From a checkpoint of a small transformer trained on Wikipedia: 5 heads of 64, rotary positions.
MLP neurons of a small language model. Each row is named by its layer, matrix (gate and up: input weights) and neuron, and shows model dimensions 224-319. Each number is 128 + 24 x the weight over its row's rms, rounded and kept within 0 to 255. Numbers have three digits each. A neuron's up and down rows have the sign that makes its largest values positive.
A block is one neuron, or neurons of one layer that tend to fire together. After each block is what it responds to, as a language model described it from the Wikipedia text at the highest values.

L7.gate571:147152087135080128132121142124146137100179126118154131135107168132109096091088125113157096150154091123140132150132097180147143119116122153163096121127112114138098135086111105127149103124142117139110162134115129132147139157145130114134106113132133138109112174122103109114117142185162158147
L7.up571:136156086108127122118113139127132109085170127122156112121129163124158140156144072131149136168134132119163123111104127126123105143106092107142099128120143134134121122151129144138127138115105153087147162164107119113145137085148175111143113144133115135139115126149106097143172164136142165189
Mid-word stem pieces

L3.gate82:122168120145137124123136109133138147114164169133146089128129114145143112088118154174109146155111143173140150120119122109120134164097143136100134107141122106129125138148148101122179098102125134105125127128127180138159105165156114143127072096063130173138166110135137115160160122143137105099
L3.up82:127147092139181123099135138092152173126133135187153108085109097139152136091142148150133124141108168166106157111141148079142121165149138121128124135129114139091136119089096124099116106131112117077099139095134152135145093140169127087165170138123145134122119100146158135137129153159108124169
L3.gate88:173158151129140068122104138123147115098151106115150141118127133145087136082140167117148126133153141106141155168138132142111165067136151129100111116109156145144138193150142145126128111113166146108116122127105197108123111118106148144132132108144100103114127104125134130105120077095130117111
L3.up88:156118163129123133115157140132106126102120093131139116072141142136139133083124155127087161135069165124116175148126147122087139115129102140103128125072094119178126153099093133138115180149097083116154153152130154111099130097083133140147128122149131063122165128181163109100145185116150139104
L3.gate321:126114113146114151100164108116095150132126119138145151170134119164179138160091111144131172145132135112165111131087131131115098108133157116114118122162085125129103125137098115127100115125084124155133132151147169104165113118106138158145135105112140129127116173144111096120111138119170086142
L3.up321:152106170101127133090124099136136122118113120142144142152156133127166166079072141111142094139129128121141125146139125150143148125124136113169152109123145100151124130105135157183104157177141131133097101152126121131165111148150147159147160121099134148127140101118108121179130115107117137144
L3.gate389:187145138161145077086149140140093141166139105137151133138120127058120113054105128150153101147135138100094169118165112140130113160102174150150134177118124123119105124121165142130110139150118158131147120136116174101155123112130110146109139136082200090128161110173120100133135126121151144107
L3.up389:144115126117133102162122146129080130097118116127162162134069100112076107140079146132104142156118139146122129136116142090128150088105122087116168135135111194128133129137106147084098128112090083130171084170114131144101137122132082138118148122146184101131107151089122123162154174105113127159
L3.gate518:153149126161130128100154098127117138123077155198143111156165089110136157141135132129099159121152140140146112091137096163104122145100118125122151155141123120149124118178109109111124103127128168126136150096137114157118117156162143142099168108114110151119126094121152121129118128088162106107
L3.up518:150130094123145125091121117128150107135139150169136128169118129134138128083171167115089132102157110139122134123069163128108138166147164096107119122125105115142141116111110131117127142117135141133150161136163154144106102142165119099120127152055132103157135115142141106137122153126133103122
L3.gate555:139121115148152062111144144109106125131090134128136110149148141115124084121135112124105177173141100123111145161135124125134129096149085132163123131161099129126101150157097108145137124084149156142127132119132144123136114114164121134099101143147080170115133081145096152128107179115129104154
L3.up555:156188091157172085175130129109108105106107153083136132154096145113093082144115147134117126075148114174122137091127110119104166133114090135190105131160119124150144123175127103113126084082103151159133118106134142126107110126147124114075108113105126139111153123153137128093131168149165117141
L3.gate613:117160143141153116131136114145098121101088143123104108158068098125134162088146119076149134093167121141126175145113105144159131119124147106160158076116159118123110139131153114151188099100103089113115122109086120153113123173098103140117102116101122117114121098147144131111125118148109083110
L3.up613:164135113120106144102128153133098113151160103113148089151108077121155158125143166133118133104117067109113138137110113166134124108126170166128138110127133172131152116124117126138157122163100125158152132140134159108141103122130101147100135057099151146096103079149127123146116133117140130144
L3.gate630:107124143113139163162116126099129101099129130111158131148077117101142154143088098070129152146145140107101146100158099147127153108138096068112109109133126139118096151087131102147103132135113118105122097189105112140139133138128156126115115156103137142146071145117137109100122119119135102101
L3.up630:105112143102154161138076112139168144137149110137201116125130134133117159142154138148094123096124135150115095097131132118155116128093142138156149111147112140172140175134115140090130118145116111139139082161139111142119195170119140141135109090106171134137158136127100107138038139123142096152
Possessive his/her, word fragments

L3.gate95:123178101151117092113145125120143116121116130120088133154119115067112128130110071103132159154105158126125118124144144120138134155136096160129129138137152142138120140100162063120144121136145090121154154144110139138124098141133099102148084102120131183141117120110155124131140101124130134126
L3.up95:118127156131108101111155135130096090119140161115099157137128050094121147116163134114112124147102099123154143134119087113147116108071127127127159134104105160137120140119162153132097172152140085122154125135136096121113116149094125152167106144145129074129104150149118122165129115157138150144
L3.gate315:125106129107095101089144151107147191116184123124111152158139103090123152138147133124125099116159114116116148141123120119144132135120124106134087123073142142067144129139159128123115158166134137149131125133125146158149135117125112157102147145130157123153127117147117090160119084104146128121
L3.up315:187160132125129124119094129128121103087080129145149142155131137120110100161081148137121173138159140050174132132108106084110152118171096130111171152119116140105149100132127112138122127092139124126124080137119116142080141181110124151113136141107141138113141128153097116112147173124139075145
L3.gate425:099119080079138119105128156068110150075110102138110165160147153137123148133093112106120154093124168155142122141157182154120157168111117132100100128093130145127162148147133125158154093093063122089140091144135134097174144116171129118123144144125166129096116103134118114130134157127125116137
L3.up425:145149145137174090142120142095087126128145119151175151156126112083160132110144101136141124114143118154141117144094104153137080133082120189157112112112163099097140182080092105145107131156113122165126163075090136115148106132131128154105103111130162147148111128110070111133144137143171113144
L3.gate484:144125130114109100149115163110130136111147134158136118089143134129156156158104089110185124153109147150112118109127120154091151156103163121162151188125102140081148173136108136123112119138121133139101171119154145127161144132125184095140119144121166150133142112117155125138139123166137092148
L3.up484:153105098110109133133165098114182115155126104143127128183144137147107120142123098154118141129122075118101148120154139124136122098157106129178142149143151159156158111082120142141103125142116119090138118157120123139111127061165157130112122100146106145119123089062167080094123122091115190162
L3.gate557:106095122144118128147114130121158115122122138156143100146183108140145152137142124152153141134166145129108161121148057126125170114100127102098152109163130116124174134134140155113106103104134117150101089144125117107088100151148205124126106111124150100110119097100089169139129149136128065155
L3.up557:111095138129105132150115142127158131141130171133118124120136121142177140116160134134162116141156095165094142115105110128170129153146128134128156143153132095131144091145155134084134098126081090083129112174110133113108121153177129138107125165118149117147142107132146134174156109115105132134
L3.gate576:107120138134109091159127134118096117127135123112145103147110121141107140186114094147114145066107112156125107153116091137146110141128097137158126143152140128086143127118110113172109120133130168123123149161134184162095112139137124115140128107128140124092057112119159111131129138146123131143
L3.up576:099121143146137090150137140181124125194163067145112132125120153135170149170115141130138130119091156129156107121112114120190149133120107159141131137092109123137107104104128158062144152122085112174123101148128145107112173144094130154153145150111118114121113157149134175121140124141151114109
L3.gate628:107147110096098071123092119101106096110120149192136136175155137136115134139079111154136163130144143144121148110133139094118124162086129133164188077098150131130137121129086164137128120140158090123135142114112103130132138147165140123127101138128143105122115125095173092168098142125122141135
L3.up628:134082096087110094125149125100112133078137146153125173133122142116137135148057108136129140116143120122128082160141127136122162096108130133105101125102104113118163139147120143119117115169117116124137184138103110143156122116177121122098151147128125139123125137097116116152122148149139131147
L3.gate631:118129140110125106096122135089096146085123157151113144113159105179159127135113135153128141112140123145114116178125132133151144134097098113137123152169148119144085164153123126159119132120111152115116135150119147134152131105102155110129125132108132154126117130100125090155147154110143164124
L3.up631:168146163129113136127119128151100159088108149131135182120139096098112125123134121093148123150137118139129129108093197105112121157118103144174117091145072131131131166153119103164134168131116142179114124128100129095102112124127125108151158143197110122135170123137136150107147117110095119115
Wiki section-heading markup

L7.gate469:131126135144125117117139155127121145101142119160157141115107119136146113121073126159155106145130091080176143124110151114143121109114112153163105102133112117106157177115150145134161160127127169118133139158112129119119116143126134103119139139088122140111113143111126113153126160130112091083
L7.up469:137117123108130114164108118126145183112103156073078135132144118111148067149184107111151131117105115170076111148117074129147163117128127132156160104135162125098113107131143109129157107140156174095106153156124133139144144116131143136153136072100106132139152122138164125108118137139124088130
Possessive determiners

L6.gate35:110100086136086114135099133120139111104146124151124144151167107037139157128094082139165108131138108132123161100123146122107115101121133138133133115106124141147129163128126089143133134089183135104122112125091151130120132122134183108165077127143118130139162133134133117116151137121132139162
L6.up35:111130112108101109117127150099093110089090151136154125139129141124124142123099105138128146127119124092157087122077149129108109184102123164106145128159140130121134111142120124141149074094143110108137176129140104137164114106083140119140152123113165112135124113131113124160115157099129132108
L6.gate77:120080141117146136136171145139127121147153128111144120155153112183097159117142124090140137116133126133159142164085107138101151082143115114103124128082104122146133152144130131129106140104113139137123133114151123163141141120116131101062115146149147100107099129126155103168183128126118108112
L6.up77:127150134140174115170140180162129147103143129103096187134121126166125129101167080143084131123124156128127126118112179106126096134086115154153111129122140131188099153162142117140113175136128141155160165115139156133119124080128106112140099126164121119128149121125122110123142119118154115132
L6.gate150:091111151141084130107150115119091166136094121106167124126108154126115157102123113169130142126141157122124129169135111101122103137137143122194126146103168090121140151152104143134147094126145117120147119144107136102170142105131104089122128154142149119171135130139152115133132112115107127106
L6.up150:140156180103105146101165142129146116150126126109145112138172125110118153142115117112121121124143129138139139182131115074136158134128113115116097117112119095171141165110130124131178129087148094117114110143122147153154155109107141116161154150112151154126128169162134090126113147106195132117
L6.gate355:095120106116127092125153112117132152128139141125096103134130117093112147143103161159106157101137111122126138098082095138151170146159139143206164100101133114102151115133090185138146130154108158105140136160123116117121140168121142145102156101122158106122164111116120116138123135155138098118
L6.up355:136137151119107088145160130153139149126107136108126111135108132077133161123108131182141159143115151102153122121127109114102139169164158143164117107137176145133159123123127131134138153100126132121117135147125125146132166124103142157107107123161156136130146138157088115182116166150156111100
L6.gate429:125123111108089090143126129108104113116164126117111186152132136133140110156137162101139142131118145112145080173132139165133072139157115114109145128146143118158143136092110154130122132109074133118127128058179134166119108110127146139078138144125150102095118148113150130092118132122173151134
L6.up429:138122114089100117151138164119140133136129121146112133113124072131118139163108143141111126114158144102114099140147185145102096139118125104115110144154138114137118158141118139132126112096101112115130170074148085138120116128145161150138150101134164064131125151098146105103106166143159151132
L6.gate574:108117128148154162153121141165146147078129146123140148134115155128104128113173134124115113089117139082122150173106103161116104138138134069128148146117138153166112153098150110127162128090099139064097142125125099122163059150149147116092123108130150131095158144129125140148115139117152122105
L6.up574:156159104192139129130163146140131139110156103161138108120165142058134142155133157152137153127126173094130140133141159135127118104152121158120191179127170117129171114134118145123072171145139121118125137112104109159086094094099148118113144120126129109106127171143150170102115078152130131131
L6.gate625:151113155150131083123100159142140184137129151141144158125144102073107124116122111133148103175141138163166161142110093074094080205091138153124095107147152126164103144135122136163113107131127134131143138112116134122142170165123173122108136139168146113119182143130142113106106121163104129146
L6.up625:134103106161117099133141127129169073120117140126121128141125127155150130112145122109121141129136174117135154140152132129100068132075098128123121129153123124125112127131131115143131126120150111136179140115172123086100169122200123105117118127166133109112141115099113124122128134118090094111
L6.gate635:106143090115145119121136146172136118161175143140102137156159149144142114104043095127117127109134129131128122165139132117114120125117167124105170090100137128145105140098122124127135142102130074103119173098129107154157133165072114148131091139172119167112171143190107136135133156166128100098
L6.up635:129146104138111140121132134094128161125121083111168167119136085123136150124127177085133136150109152107159155109093118105125097128103119148144109122107119076105116126169129144109143095151091138139184136145113138137128119158106128135153116082096158082097107126112169166139170090092145101131
Quantity "of" and headings

L7.gate269:103116098140125119135113088151078161042116137159157175117192090176131118139112136153134097113096109139121131146137104148118072127149144117086125123110097126185100118133175125154079113118143088159121129157105153105167115138119097107123115135089106121157182110143106122123168149140183114116
L7.up269:138147130091108146156145128147152125130119151154130166118155102124124163140152116090119112164151115122055133185148136118114140146093132123151131113142140073121162136106141125142165093119144147094112159145111126147123149138103199116120151130100110145134148141126129074144151126155125115130
Wiki heading equals signs

L3.gate50:146140164115103119133106121121099125169130102130140170086153087103161123122088090137142135105129097114105099148130111153160152105104144134112131150126095129126112116152131145143131165121135180120092144158103149107087164091131138111149134135118150134125108179130111160126136107148133128136
L3.up50:131147124148156153158119177123119122136095128129125134114147137139114134128111126085127137169115140153121123100139129167176132099092116134084116157178123105112132122100133139149107141126107117119114161147116141149114124097136150150128166154097163107117111107094114153090158070140082136167
L3.gate319:142098099120124109111104113100133143177148084119169106134079139123088138155123135133196078120145146115130151132161131157091105106127114108136158133148141134110118145094140181178124166109110141152126121130127116131140144107117141125155091127108156154109155154143097120156110124161131124126
L3.up319:157153114106097087094107117128148125175115135136148151095077157159101137177103118131121095158125120100176159131182127151171117086120106138154171171149152160100127119134136104128106106136112102145107116130141132119127153079084109165126114124125166138088130100150115153150091112161160134163
L3.gate333:094165122124159116111143099141094123096135135126112123195125120151120170160103126104140137111135150104115140151098111128120163128101134090119163109159128082143141080120112104156142060110153143096141146131130156103125138130139123117180119131127147145120129170143130097141118162110127132126
L3.up333:078158100178151104150148107154111123124121133131145127152134155109128162153140133093116175104176140122068112136074119129134130116142099138149155118127132099129135100131115132112153124089158107119126124119151176086134159091154153099137111116100114160110107151158155108159148147136128144123
L3.gate352:136143131107119128121096089151100098141120093109127133148114125125091120161110105117170167065139114106145156154164109156136161163153116100135120148146125122145169140089158107122148098119085122113120104136144143150126099142135150126155113122103110134138085094126116141143109129128105094137
L3.up352:141112134133137076106093134111128141153088169147129115115089150098129156147121119104122130088115178076136126143161139146054104161184163183134159140098112109163140133122164103128090098119135127099144102088155122165111128113122141121123118132134110109134150097151144093117191135091160141128
L3.gate453:135187149149157159111112143134089125105139160153143127127102120143063145158127155140107159151124113164138067130088123128168127124094114111127115121137119146160124139155134099107129078085150116150099126098116161121154107174127178121148181109131122132097183135114095138164116120136149109138
L3.up453:131103157117150120138103163136117122124146132039122118139117111129145103130081147084140140163128106099122096173124118122152149082139055112114145122134113165134174151141140116106136104109093138154141129122145155149108157184122170146177137088172141105120142142143110157108134146128157081106
L3.gate492:164135145137099135081092153099056125099126156128133121114145114143149104138109103157113085077108129118146106159129180145141120077113148139161164112116129158118132154163120169141110113143150151110133127085122142143144114144140159048132126098070163124135131130139102100144120123117137162152
L3.up492:121157131169133131103124142129101098136160136126150114122085129062143145090083117119123142098138141086100128157104179182085124112121176132138157137102173124100136124112184146115136095096146108148143068128136145111083116158125140158128110165129128152115138125129111114129107123177131074112
L3.gate551:124168120132139150105171145141092153099139145131155096115113130121125147136103078112130125148125116101106130095106164159133126169115136125120156137171157108121123183161140096127099115101133146136096132082110139115093160132113135136135098093115088140117077181147093157129109128125130153127
L3.up551:121163125155117111121127125152099134101116117137164089147088128123072151140134118113144122100141109100097160124156129148116140125086083106108154169151112132154095098111094101131128099095155115108146138140078171131123134107113124148133115120097132117099123151087114131168181116137115140168
L3.gate617:131165095182126103144092147110127136169131132124125128155088133111109099153146100113160115123097113126094133129155091166174133118140116134119146154177166136120149143159107140122125129140139110113078123103125160115143098093166166105105150112119120161104102135117105136122117123106112086120
L3.up617:160166124160124129174110138102141108150130146130104116121085138117088114121129111130154097093122094119123148155164111136174136158142102116120159149186178130109148138102126160127128128120115100110101143110147143088123129106164140092102153127116154166123104138095122127151113160131123095125
Mid-word "ift" piece